Weights of a small transformer language model.
Size: 8 layers, 91.3M parameters.
Architecture: LayerNorm before each block, learned positions.
Training: a variant of Adam for these matrices, 522M tokens.
MLP neurons of a small language model. Each row is named by its layer, matrix (up: input weights) and neuron, and shows model dimensions 16-271. Each number is 128 + 32 x the weight over its row's rms, rounded and kept within 0 to 255. Numbers have three digits each.
After each neuron's rows, "fires after" lists the tokens most often just before its 100 highest values on Wikipedia text that the model never trained on.

L4.up265:166095155080060110138118105127180153187100092117121167205083100126123114089137082200131167181112153147114120144148130103188126140185101103088127093167115141116145125124129121127120060123131101177157112119123131123118160127158123113165146117077129170151105153092144113134137151120127193108099108141148076131164172123123128116094075114135125112110158044095155119080149084113127120094131181131159132173128188094108132133150090134147118105097178181161101185161124151121162101113183170124130164126146134104161137100132137072136144102162092104124071179111184069118123124147106101140140183074152162167154142146181105102124133130044126171147132147149153150114143110131146092149168095149086167132123092111129142171094171139141133149136112074104122150156145144092117118104128127
fires after: " the", " of", " a"

L4.up1037:142130130140071155132147111136152183134085131124119055103113141133125126123118140115184124155139106225089088082154089088181136098085147113048144099170110058108134154122088167108105089053097144132110178115124152164098085138132083116139239096129128142127049090087160139156100166091112089149171130168195105164127161142115108089100141122132143145091136177132133089106101115133096105078097192162130015192076143088183143056137127135114126033122137150103144130116117104129107131087126149158062107102147131120175164131114164117152132074133086140138090150152111121154125143173107082148141166156088115177141120105185108108162130089146129155162174146117154174123142150121144163122132115164110120178133083106122110154122131128093076153104155065133080121167169153094155133181134181
fires after: " —", " |", " "

L4.up1025:145121085118147153158092153112141137097086133152126111141145157209182111151139132119160136149150111151128052164135083091092129191142121111151126087143144128156139154101152109153088122121130136197159135130165090102147128033114109106174128139038147073087093117069184114152146159133081112121170147142143111115162096135153113118164172169103115130157147131126170124139165107146074127116121188150159129161119200150147111112163148100108120113109148112072135174185172182124100107125102135125115095109124108090212109135154126070157198060114138123196055118111176136153092114125126143062072108127085097096150118096121117157117086088145129085089195089084124120152134114138135030134066129102094106159039129134144144136147118105055093206107040171118155171123113127168104224106106149
fires after: " in", " to", " of", " the", " for", " by"

L4.up355:132144063197175108132166133181142106128147131137108143114158121134154134118180145142124143143117135146117097130092061157132139120104121135102144178123078101114137108128133165137148177067138132074149173170081107084153132080104146105091138126117091104113154097131118122194138133053143089029091145112125143128102092118128192124116156090147122139177119143139155157085101189149102154094139126172120114161125092126114117113143150144114101127106130112115183086142114116154132158153165126146129125118127153144063148139094155102113094134119148104106191155131117102180096095133153104128111146161137120134104129146134173091077102072181133104142091149075107136121130157038074080156129103157104129156193100100123162091121152127123118110131144149122091159130178127112084132114178167
fires after: ".", "–"

L4.up1010:184122138111136121170116098143120124133088118047127164143113090175108081108186139163102103071104089099131034166138091140121128177141118090126240124135182130125150154101195123163157113136146164178116125130185171138113133161140105151183134110133145157103112130103155087068100150147101157142083099145091114130134101113163126101139149147102102108194110121111117134105138108186110130128124200114132098107120145157107130179153157157127160072121123145131061182166152125113111075076111112189143123119124108127121130162082174109126121177161133141146098131148155139089166116161130119133103125094073114123139127177155117117138124141107094140126196113133129138147160088073162011096128119106114167156103146098157129138093153147160142175191138113091165036122129131081147169124122131
fires after: " ", " in", " of", "\n", " Party"

L4.up108:121149149109153092131129089100097099140111095129128189162159139118134148149117140122136129067120163110121120119102174099097125159170185095194167067127152171106089110153129094133127147141125076141163123150064103143142190128172161061125136088036105097060153089156104220127132115146133175140082114175131103143156118094093161174112112134107099137121146065143061124164093089102140108128154132140109155100197073094122132137135107124155100098148133082147153135167114174100159117144113160134103182108098142132147151123121106105123109132143123100123128130172104075163120184147177102133130111179125149215160081107096149139158115121140129144107101154118130120121154162112121117140108119136145217122132115102114161080131157106147123131160158068184111145122208133117170088109132135
fires after: " the", " ", " of"

L4.up352:113103089107143091150117108126090114116111174097124126151170131145114127103136098118081132139141084089129051133102103110106152130208156088160150082169176154174093207215134081097147195126117089125123078087133136171147090146157158133130129113111152126061119087097168185097151071113175116170132110109149084105148123119146120148151096142140159128152145105155160135110133082110104154121097178094147094115231145128107159132111136122134132105143142136173080153173151181140145135095120155152176103091091118133172070138087100097142184079110133133128058148092152054125082088208182135143114149156113105142107139105168065088133211113060134146094122077107112155137139130210145072155129118086076143104131139134118106148127221160160034146164127134126057084114126100126140136166136113
fires after: " ", " |", "-"

L4.up1049:125120117140088113177084138148126146150113171123085145138138123122109083125104160119160110135159152148091124105207086134134111101144115030096111134114094100158098149122111137077160168088114131130058112148133108173127072127133164123157102130181146124070106063112078119132094131128130093127112125150190165114129109129123172095150169140151150155076146100184125120106076123103074147102120152146061077144139123123203114080157123168065103052156160093110150086094129148122132197110132192124110137137129117120117111157130148111198110103119071174106081136161091229200114099121141160099175147169128137156117109127142103107119151092163156151151150136145090129107197075126139141114170128133115156126130058092160160135143152159050051171125175141155133117231083063120085147135126193
fires after: "–", " |", " ", ".", " .", ","

L4.up1074:139145087125151070177134088124137147144089128131149120154126116095137075103112139096128140159118087146120130140171167130158150124188165105163131073170123101136114187172093132137142140109076140108141118102136135174203110103106108129118152123127114134104101133107074128123118108085127132093156084132154135139169102123129077097078144147141210158117146149220189091146113138094091136071102134160168130218111130114140182130108046135117081058133110156140117151159170102171119194122142172088055139117134139072134111178135142141156168076151098118104062113160109145169159120166105062090089142131124139151132106066189122105170136096098146130182175179118112173129110106086185120144168106160080138142102019140138087098103086157087077135082146123148109130126106104157089085156132131
fires after: " |", " "

L4.up100:178106092127054140124161129099164132160144122133097207139120151105125124154137131139198095134120118170070148112111079135135154123127142103075104111114040126070136100096181136108117176096120138103121147133134165130090116145131136138142167141129153064124161066085068131186077166081196091131130128102158183140138109124125172120128145094144147143134145149158182113084153128070077098140103100139090088130122158127139108131156120136058128093139100134115196070099099135163117152138118150139079102196115114125138133125078147101132095101173058120109133143145108139233112092151152111184134205129088130089111151101134156083110197101196115104111106136066066141075167136122077118145138083153154130165117053136137136100097116144063058168088150165155071144143101064102085135179136153
fires after: ".", "–", "00", "194", "050"

L4.up1262:226097181126091103146123058134130151145137082074114076123086129137122087150155169121110121100095136107131052157156136118124131148085113094147138096097152135122191122181110135107157163094095145173121127125138107127207189198106133142166121080125134099152115195177153135088121148021121143073104047139150129157173136143099141060101104139114173134150147122136156074109148069107142128102107157169154070131120122135107041154091143145192161094140167163124079110133132125075111097090093164091095138145086139083146114138095153131214155084140109136163117158126137164099165162133147128114105161072099127150142158129125167069166126147105113143157112158115121157102154114106138052157113138127179157119134119128113134102120154164115088139056110147154111104125161119143121079151162119
fires after: " |", " ", "-", "|", "\n", " |\n"

L4.up487:185154141121107163144120096104102107062092117094158126154175122130163160109123179081116170136168161176119097133095145102116149131138140084095129112182104132150154148114156112182096143128134133194160090153186143152167112116107109136064104087132076136111118153161145169121131117130153121125113111145143156162134166111167140052146093161083079113136132085207090108114156159144122176131185132119148121064124140140112087136129150088155083136087173114091147092149148121116085118121113129103148098084149160106157124186137058117102148146146144127195036174139166134097166121063126116114121106139116073124147115117090178134168106097121101162091119157111225119112119108133168096111031116130113105143104081129146143124060174102095139255128114095188124157126154077162137137113069123
fires after: " the", " by", " to", " that", " and", " with"

L4.up375:146153157169117209162139199074149134118132099196078084082129179154101110138105120133158137142148079134147025087077092146158124117132159139079161186164140000087155111137122082120068121108115086139150128176088123125078117051213127151152171112150147109178147076084191138157142131093054159127144137111144104131075143129128093117140166092145080156115080146094048123148110107085124117139162126140114094150108071146119080125107116168134137149127118132092121128084093135074093136115118107117156131118116171153152150098074166062137123150184149151128143112142147137119081153179101110127171123156080111171167149142115189106132125157135125159055109140129183100140115160127093201089111144102071111194112120098117186168096186134140137152158131157186109160109141150129127153122067118
fires after: " |", "-", ",", ":", " "

L4.up248:151121093117095139067192099164130121159138146104234062144168134168098105033084129098105110130121116108134093092119143143000118097131164104173156133075196082185177142129133161133101131110104173098142115109117156137215103161122111142143134119152085094155147102110141156112100124084166117168110094163097173158117169137124180159163125169125180134124109118178102125101127121098085164102102116103158110134099116129127111116121206096148072114138127175143119113134129141172105137129111144176084140121137163067059147124145161168126154134100121089117113065165193109057128179089158132121142201157172141089140135126083109127082126097165143134116113143098095163090052080147124134086141114104149152170126142118112090114132128148111077107104072147155135162144098075156113179113139156
fires after: " (", ",", "1", " \""

L4.up945:179138174079125106113119091105117118164132099134063141136105115154143135127096125172083123137116173121111141078163190112148120089118124124170156109155119131102143077149124095125139118136118139155149111130086093092156138113151113110092146086142147137133084146149167130098143166124127172115124136178153090161111140156066137151137141114064098129111153069103107086065109108104148128066144161092135142155117171110095176134188075132183157096140107123104139137178176178114144126124187144098104157122082206088174080137122124084145176069151101113116127121082156152169136144111128155127121192126185168153078108152125100162110168076094092089191113203153073125079104121187124155126077137151096174123150126118147149075117097121150152127194086044107137128199166087112156133082084181
fires after: " the", " of", " to", " during", " from", " at"

L4.up595:151069098156109155113119090141106183124156079134116155122170130127122146143128173119167076120128133129105116120108094172138159128087133147164094116054074098101161079104137146124150170116116084087115107172090098104151097095103072134118094140169122107145174061166110117077109137086148095138140082115135212125083119177107151138125143053129101161049171173215172165115128160132070078136098129093080118109130108138147132123159163122151133147096140178102192084154119070092105146105108152117111101125127141128118121165137164142157087118114094156086170107161066178195086108083066108083193149174090128098175125127180155077077122127161129117142091120101131139103144130128127151167177118095185069201144118149145148173115103164139111111137162194156127147110147124088106160242128137
fires after: ".", "–", ",", " ."

L4.up176:184107159159100140111178110142169079126136102103167072169131120168133149125146199112134051117075128091103089074155131123090115153145133103146163123186168133156188188140153116116186183108095114139121123131143091117152166182112108115196132116111108149179087163155108119136086140032160165180093109093164147137125139147125131054135168119152098071159087112183117101081139161152121150139065121131125125138149139153103080087183182210136078129125153153090164129151167117054041083174130152175099135132093152091108122127074186111103143123136139163148086050121113150183127136122195096095115110131095126112144131149108129102155164104131130158095109102139111153039113102088099090135112116105136128117080103148103174129139165089164152115058080182118117127123135110134094211218149099
fires after: " ", ".", " (", ",", "\n"

L4.up549:084170176104096115067153089133121127157105106141207118124122156136119121100126110140130130183090099118092082114118159141126135158123112098110198123171135129112194161116184088111148084127153067144112150142075109113161185192100043114110143118163093166108119127105141097156096110115098133138068097072111155128165110145171121115136123080145117160143089138140103130162137141158086150133152127132161117123144138146142170155168114127123071108109138093152139158166110164108135136153200109149146157140181137153063155141128096107134102084153113132201122145100171113041130121115129134094149164171197205120100077128224140104151080119083122126171142160032083133152090113100099112102180117108109173152131129135116076166141213152153145116094165125119137093115144095140082143142120126
fires after: ",", ";", "),"

L4.up1129:152163125183069112130155098120117120111180162063110085113102123200123131117106117098151101123124075164132108121148151173139111173139150142147157124198209088105209161150181112148145147105137146183126120130187141146139074163134103064097127097121101082150121073147144077158116134035112127144102126133172149100147156127112068135064157102153134128161102118226137049102123118120129128147110115163160147097082058126136067192102145188091176109126131163138122129153141090134069132124134095131136125166121134148152163110181125104106192048136133133133098106104110118094109164125164088144082146153111123099027153162113102076197164112142157186163097126134153158150050111145135162147178116124077119125060109131145174083137179120086126140167082067115125098131156127140149088113078138
fires after: " |", " Vice", "|", "-"

L4.up463:155083180167118115141147095116137117093124068126179099145093064102145153115090156058147136119072194128045115104082093161132175126130131120143125099089124191158182159128168107115163116120095086147124046187109087105123159129168137112095099134193113112128035083188147171122101144099106117142119112114093098194172100113155151138159121099122136202105080166155142121084196157196080158120086136150110114115079130204131155137088114145149101144085142130131178162139166103138130108094153175163107114124147126117132138191149126123128121108099113094095152108137118121142096097087126172160130162136155187137102114112148137089075095139107136138149071144091087124118095124098081117121079125083127070121107137157146098209128170141218154144115175119137130153099156155142145134116108176
fires after: ".", " However"

L4.up1041:088146131155138130146124107070137151156103128133153121131149092130113087078161079119105095150118127094131134154116126181108113165131174125133098070121175170165106160157129128147082122113069160102150102115077151159139088153177129144140143135020136120138123109135158165161096099064135120104164136163133120147148130121162106162158138152126162145150106129197101085156099104148139114129117132144159111110109144112136116155119117189109132092091126102166099192168147201136092135098101206150125131149094105087116135116162129121126167091178139071107084124143159087099106129160128127141124156143131095138177130125133117092143144132095135130130139133164053155162047071132135175116143130137113221092104081115147119128161153096135123125125081090163083109101060129106157104126129139
fires after: " |", " ", " —;"

L4.up766:179144118157161141113144098132084168227100123143120077116149129144150055110173135121134089089093131122071110141116132087114106123100217118160166170158144111115141178127119115144148118101130111160171169146111120116140094158121121062176139080111150153160154107136130165095071180000210154164118000159104107111126160103184204081111107137101156149112091129129141098107099114147119093145127149139165112135115083133114130117121115154188129121094128185127130114121112107107140079081130143129099150177156182114106136119140124131121148097102136114115083126179144098129149186163160099048135162076133126117110149113142147000187117134108119167173155131152133166099109099154124065114162161130113163098137160088088112181134181085151139106176120072133102124131169120133133165165100121
fires after: " ", " the", "-", " |", "2", " of"

L4.up996:108124082172142134137104058083114146189052104094095112105087163117148136148145146145160128097142105171087149223145077170121184129163118075107139113110152119106136135149075106100147141076099175117161165157116127130106095106121125058130119082117100153082169111091157147126123148096121053128140107145096146123169090189081150124133129109103173170055130158109133107142095124109090111138111148214095073139139075079138095101130071151128139074130093143111166075140153130155137160136145167101089199157150102156105116150173107089159149143117105155179071142141162152122171165137117102146150171151105105148141099088143123079144114098152101214154165154101151124156148130141139078149146161186123108122153088057171138109137146106071137204076149084116112132131131094129076093126150113
fires after: " |", " —", " "

L4.up840:101177175097096085122146106170124174170126071143184085142104128187089111112144140106100141129123126130176086128133167107114099105132147112095196076154255193113201141090123094107107098118117077202139176162084111140121139160135070093130114099092095154086137125137169139130121117119118182212137125096112080148108131135164108156172115131094120132177105095109114098118129163160110090148095145167162084107102183115128139122158134138134087139104123150086070181158132233074140066138094127126092161119170121099132184073148118100108135122175126145129090132112225070111141160171140159153139077116204171116113080162104124108150110112076123164150147143082103103143063091124090123103114086057057159097136138105115086163140163143209132077132132047105202146146132159115112091100124132
fires after: " |", " ", "|"

L4.up963:179079055092161146160173132150154104173164113157078192051158163124119147125165150115129062151083135143088130111089049133091141088094129086110122159089087096113150136165142143125134150084095195095147132146123102104133111119105112096100119105140090078133141081152104077129138109086101100071078106117212146132131108096182141096123115066144106125109144104132124150109157128161070102142079128129141116135148101141121076131141130160098117155091129102120146048162142090110092199120092150149105119171085147129119096152034188125149098061139094143105165122152024141165135131117133115131127144094115143127133126130141198067102122109155158077152122123108137114128147125080089083144117116152133172109177096096159175128125149172091122189147137142122101118121163058138102171211099127
fires after: ".", "–", "194", "193", "200"

L4.up240:186134086163047142142100126107154181119127120113163150196081158113181142141189156135120146165105096177108088094115080120165150154107158106094129142122136084072148151145097113118141169053116123122120194154109117121079141119160122102160175137172134145123092118051140108153069185035168140146107134169116100149101145152122141127105190112158114142126110150142117121117111154160045108138083150184122047153123129116132100049124154145071123096164145165085182083124154075086138112134140131172095143165163121184094121149100183107135162138187116097152085089132122120154134124155176080140168142149068180099161125115216123099121161096176123151105155111086148135134152114088126118110130093152065109119174091122086154156120141155099130156146160098194110125132134107113060140135149144
fires after: " |", " —", "0", ".", "%"

L4.up64:137140158132106131119106185143165128117108152152088185107157146158106122121145079135099139083172168168170043110080190103109143135153115127154125134166168088112095064133147050111103160144190155148142107184116107150101150117128172165146168127066167101148129149144178122142175079135095099088100164176137079126129113110175109092093124134107072126175148057089092115168088090119136107102138138099136105163135139117149070116122150110115069101114151124122105151122159158092127102111074113119114121074117151092168160097071152082102155071118138177123093086120131111095120138149176081147078140114094090081098118205144130126120141104177148137063131081120174102117138114162116108130140094126111136137085123137094111136165181125108141121178125090140152120120172147141144225118113135
fires after: " the", " ", " in", " of", " on", " between"

L4.up349:180080144110123160148142121125106076181136131138126064120137197133101153112146160119132034157125086134087114174074070142133174145135137100116095144129155045135128173161124141118206151140095119144133130117085152113139222121122078138153083082091131193162167105151106060196087133067138149119148123157103132154115184142140119065184128102122173169096120143122178141117164132105111178120131144082126133160088155136110114156150142131138181141072099105196057059127149122103069037129144167135120123138103183146066127159109126096143131154130061102089139111116106123121125199092137101091129168151119133091140128134116143076108132110119120097091119111114116127100079090094125139079132134129177145159132113107186127144058137156103154120115039104140149107106178149147153137154110125
fires after: " ", "200", " (", "201", "-"

L4.up882:148132127110079109089143126129071109138047125077153164164170120151098129205144111087152136098120132150139149161201062135182137116144143106086135103141159113095165126128121123143135084107126124140155123072110157167129126141144057166164177098154064139101160112119111112100106134116135177125146117149082132184134109123097101101101130147140171128111112115177184071104136185120097075109149199123139079165117148107148161111142160189131152088115159153116072124163117178123088149097130137122100139133155106062092145142109145117176093116173093114121077187124155130136162159147121078121116179144145076140150138155192132125151156067116124133193153146148099140090109074179118135090134146159103143158088098099145088143076080193105085116115136116102127126157134117147127107122170163
fires after: " ", "4", "1", "2"

L4.up893:147170211068175123111091110144113142177109081148162134150163145118137158123126157167134118122116098077163114151147118104156098164153150104107154077161196183129148143161151103103105115098122153178107148161097138145120111118153120087082187112082086150132098149121160127143135157087158147154100127114101111136126146154103113138126133104063156123171133106136101157080103151147129123090111149095200131162119147110099115139118139103119121077094115151145118132133142157101153052134078153114138146117192150160117142110094102122109163124116133124126105102140214118085123109159111123148098161139168100117118091139140117105170106120054061139137115189142122159120113070151101155098099129123075145131126135088131128128145179144180162109126182058067179111139158152098094076086126156
fires after: " |", "|", " ", " and", " at", " in"

L4.up259:138114069153113121152095102112106166156147152082145168153133163092179106126133129149171140157131157118091140157131065129091126099112132110099064084103075140113168113134144085132130148079075180117115223130117128108131138095157194148112103103157118063114150115128118093191122165082129095118164093143153165128138092135105164157110137099127111157127146148126173123083112124109098102145074124165126096141171121110167126143097175156103159123143097094079161068106126110158051157164148149103091131180134106149134122123146175129135154109158132069127106135149112150184131126116193091149147152141129125097193116088166165077087113123151086128119125129068140117101158136134076103136133117173121114149154051112132116053121154114090038155102183159146098134136120139095074140237131135
fires after: ".", " |", "–", "00", "050"

L4.up1013:139156134109131071174159159106113113163103142128160138114153148108087111148116128138145130151140151178127131149164120163158127119160177120105176070182151101055185140094134141102108096087110112160177115112124138155140118106151132071116239117107127146131118140136116173162083129103116135099091133100140110180142152126098124157126142067143190146142140121148097083112155185109085100092116179162156123209120114102148135108105065136122076062121122109136043112156138152155155160120166166146087143112183097111055169112118105109160126065125022095117097148109167102131150145181136099134119120153136130139132103105158130086182169062120109114249131140119118129107150110128112130069096138145047122144151013118151126148096139223142096189125145052124167162155177106133079092155153172
fires after: " |", " ", "0", "1", "4"

L4.up636:128191137153120155101128128114103148138131092164196093102110208211152139124105232106150127060133144108100126040114129136072139102117126120128175129181161126162161150147147109155171141082141090188118145157040100128139112114137104120132165101154076169128096151109160116098103115109118094154135122094083151108096098104127141132154125105143082199098074105183093092127168186129126130138095166120136122142093109135132140156107147158132108093103090087118101130144184184094136130135127129105074150177134146129098121112151099113129119109165102116148114134110186132118092118142108100112173117145150129134106116130173141095190086123095140132160146129140117129120109141139101170127214124149129107122194116127116121150120192100164125128135112085123157104128116123149119147113141175
fires after: ",", " and", " that", ";"

L4.up1109:129141194087135079086139099155136137171118125146126139128143095143142132127058133166128137123149118150143130170134129096115147120148186128115173172167172165167167071141099095124138135174081129149104142085150092120136083140110114115095189125113090072147086122123156102114140136112105143137131093163112080141132156115099099120162109133140116124140156057140069110097138111129142119110111096128136139152166156097148162142157053127163138067118158056238124164194127167129182097126157145120105160125103134149120161127133102155137160085146061088056077159126138122145157155148130087163161164164166168162069089084111098081164121109092122166207107176109105112157111111177089143129167131125105160091125059122171117117121113089242148151105208089150169148124172096127147083124080165
fires after: " |", " ", " (", " the", " at", " \""

L4.up1230:118118115101124099129129127125068169151127152153162172129168118119106131089136178124151108210114169124107169123162078137186125092133133101095172054183150088099150149131097145119125095050142111138155136108155139153126114108132146066137199108153136195078137127128084111117088118111096161179130119122093128151112098128107133141115146092106172172147146115161096092119108176140102116123119186187144089180130104097125153123146110086169138024116160131130120096210142115172136181145144154107059149126135111126095138136099118182150137074129103159107104126137163147153157121158119040145138139170103122153119157056185100110167184058109135125201136155133115111093142090114106074122082092147098128140163030108122125104078092221130074164082153066111081135137190072085093103159184198
fires after: " ", " |", "0", "4"

L4.up1204:139064122124104122098205160111164141185073139122127163135154128103114127076142190063129104097119133131084070065098083137130152110160163114129172115166112084205152156162116135125115127110080066102161149146143157134120097114131158118183143127124148149067141122141117146141112084133126119172071104116184153097113086186095132149164113130119123157153097079161167121128134134110080179137100145163135114091196095107122131099160135161142114100131146150087176129133139145174121171174140136140047170150109099108108183122180150091133150135111078168099090152145142086190115090156151100132099213117065147100125125093206142085155148131143128098180122140159086178095127117080136059071070133110150160158135072141138130104089116111133123111136155091105111127145141090112123180185121156
fires after: " ", ".", "%", ")"

L4.up1020:127138181118146082141141099141166135167080126114198086162110087128136122147133113074102098122084127079143098182129127157160158166163226126113169101169216184088180169141137103123137115102116163187135098149134158165089119131132092128120146093111139117129115125135160115148096118063166157216114130088085086149116143107128155155160114129096170115147077140132092102088128137148138155134129122098165104130075139116126122206092131142120125077085111128134099119169129130101116090086073150166092107123146119104076097111116141067120170094158121140159141187121210108098114131136144086158106179132129140118137112135117088067156150132079098136112160144116136127157091094068124092097129110105073119154120070139084130175102164111192145130137149081110135132133092150094108117161114125
fires after: " |", " ", "0", " /"

L4.up1021:168122147147158127126127126077129112166131099116128107115191150167145101148078164121131054139128111100109043144123094088123122202176158115149143089120171144157120195171124126146174131136191124223136080092155097160178090098207056100098152113125110123158100118161171134103144154056168145152082105185147122194101175121144176098133129175109133062128153118141117131139124132110114109135134153097134138109163126124124093137171069109125087101093160117203179108168139111177124066120072137162060115173153117123134112146079142094153163082112107134135082063132140152131129101115113135088138197135140101123145159067149084053098133170120112160099104068108166149077148092109116098121081144066130130117091077073092136139098144115103115163091126147136172144146143172138169172164103122
fires after: " ", " ("

L4.up335:138096213055072138126083073093178117127099158085071157088117111155105138136091041150134137118153196184129130153148143120115128091146095119188143107124135112095077071148137144131100114139118105158141079151104187168120133190157142122160141113084122111133102143133118119146114116151166119176095139153138120135140171102141155132092096075065103150096161070152121154072134123157164156094168146107136176128080142122120112089131193121189170163131138162143073100061168114109130146112147171135175115104128192167110123125080149108107105147129149162140147105112133137088137145122112094155147115099158120094088081145122202141096095146099109135065044171139163104154178097138117104183102065123153129152160126114141236129091122152159121175168151137133126115113167154105125124079131126
fires after: " of", " and", " in"

L4.up513:161158181068131096084161126163168154186132107131146197099128139108094131102118108128103146102132153149143138121140134116152062141116157095173180100193158126147099096120150114135107101070133054118103166112098069080151142137122079095119125154131119131118130166134164106144160133092108208163049135105142060132104113141108154156165155106147147141148104089135171168105144145130082116076166127056128135115119153132205090102151148095171107137156168085158108166129192173126161105127138190106104140116129168151152135129108123128204100136115138111110130131067213153094152143108101123124102174127138164148122112130151108095157151070090152085167113108137086092142088084132088150108074102136089134098146105095198117174107133174181136127159163082116165076155170127078102156109141183
fires after: "|", "\n", " the"

L4.up1097:116161166102103205094138145139171147146100111125130148139115125181162104149120120115202143097048197154135062185111214198180099140139131119113106109136179153103149137097145158093171129132078146172134168138119169128133166159162131130172128147112065106194073204088146161130156108105108096101117156117148150078083184079129117155061120142150174140127119109100090096136080132105121132148167146114104130163154153137137119138167084094095107104127141120132150111116120126157117147076178131143135103136133144080145252111126133134117107149130055157143082196067158150150156045192164149087154147079111098114070136137160098131135119143133100156145126223120131107121172130126164089151108119166128131153057117139099150088136080150178116150123150122112050152163143128170105103133095093
fires after: "_{", " the", " a", "}{"

L4.up395:143164148166096142120069080104181127137141024145160145090136146146161109089119168145122163074175119152107064107125105126114118129081132155129211166127178143110185104094178063113206106083178045174098147164037073137137159119115088149087164142120101113128145098120116105119138107133135059160114121098130151130108098157135137111128158128099111151089114129133124152103143174155087145131073154154125097125172089146164115151090141167156075123117109156095147136189216166059157100072196123144139131124138144088108097159164124154148099094108156150158086136089187144104134124150111121099143128187162121148117101120194119112167098125060118163121147146091071101161106145130084107141194066108131138136162125130127129192139167144158124118161148058104163106137112129137145118136130134
fires after: ",", " and", ";", " but"

L4.up344:114112129187156114142126079091143133163016122139109122121136137084153111168139109120138078130140124166127126147183138203143180167177174141118154087140138101127110137125057149130110122135079146125156166140108145150151096086132100099103134000149163167109184129115092165116129154112140145129160103119176128119196145188113086180122124161094206157062116088131103050124087138124121133137103152189147142123137111088111139172133083114127175080062098139119156084165116119123142115133124115077070124109099165144108118104138132100130152119151060124108096132157144154140142140111138115101138159144085132125138116115128136112150142085137116132176109194168116152106149153136135144136144122157118127131131062073167062103099123123104134179161137071141122079113139090118119132128125125
fires after: " ", " |"

L4.up316:196186125142148143155149107108087184158117116100140078173119153126150110102126195106151078139091099118097070063136094132133130143156174094118161118118112103165167144132109098136139162109105107152148111147123138154152100186130047070101133057143147113153187176170143195130097178079129119155145081092105102145082120141157128065142152107103105127109156166217120146187142127134112130148058106161169091108115159103092087124092135122099124119116127154123080100113135063110139126120091122130076155140141146149131124099117062076157121147186071069136078185102159107152148167145085093100131093175140184092115115075132134055161138109129147137113129117087198150145096099166161096145127121119123165128161096098091126127127170135103107185179127069178182108132129075115146112161143123
fires after: " |", " —", ";"

L4.up526:089132137132131109097155130175149138137129137104161160158117110132063192142148167116109130057148153126128110137123149139194092147151143083074206084164180048093184118146152107119095117085106097218126087163139142102127133118188090125118193117080122167118114132084190107140102135075116150112086132134094101160112159113121116144210135085103156163137125126135106108066070141084047117114123162131146082158075155109147144117123092167178094073123146129115059148139174157098109146063138164143100152116138111117109176130159141112166090119159103106115139165095193137124092140151149081133127174106141169131113098143131128090167192097095141165156135135156106113132055101184107128073107129090137138146113073103193140176103169188176057158133104108102158110135157132092102094155132208
fires after: " |", " ", " A", " H", " No", " L"

L4.up273:147130143088161108133140101141143148156132142114136165210072135155125143143103073145138151200169131163163096121161168051146129214149166111136124113138121138128100114187131064085095070150118116184148070088114144131188148131167177096165190087062074103099122104065144152105118079138063161126088128147142120125158139150147089121111148154091100144158073111145111115153100123063144171135177143062141154071147155118080082144173099117172083121095101133144073189141110193115166154164075107112140122126121165159173105114161098053102146123084089201132062141086177129142148095140112080152091081125183090153072112113100135134119122132129130135100134101124167093147134129144124110148096082146067137140166148109171151100118168107111129152126123117137131187106199155099140142081138116
fires after: " the", " ", " of"

L4.up5:186091150144137087146136087118151097128136162090170131184098143094183132035147178083169112108138166174124123110117160156041118136095153103135108063094142201157178106104131110125166158136146099132124127130106013088137142184117110059141116127121077143131089175126066190067064150143152141154154107121107170173163066070107199065198104080116169153175132126117038114121114158149113134174125152129136113123110091171146135204145141183126154115118139086102163112122128100105169076120124172122148080146120166108100089205150115156146146118069092082160120160120189154174145136142117089094080109149160095162103094084077173144123119131139125047179132121123196119055132112095127047102092088126123114149152118131146124101096117125116100119094126090171168087119096079185141130122141124
fires after: ",", ".", " which", " that"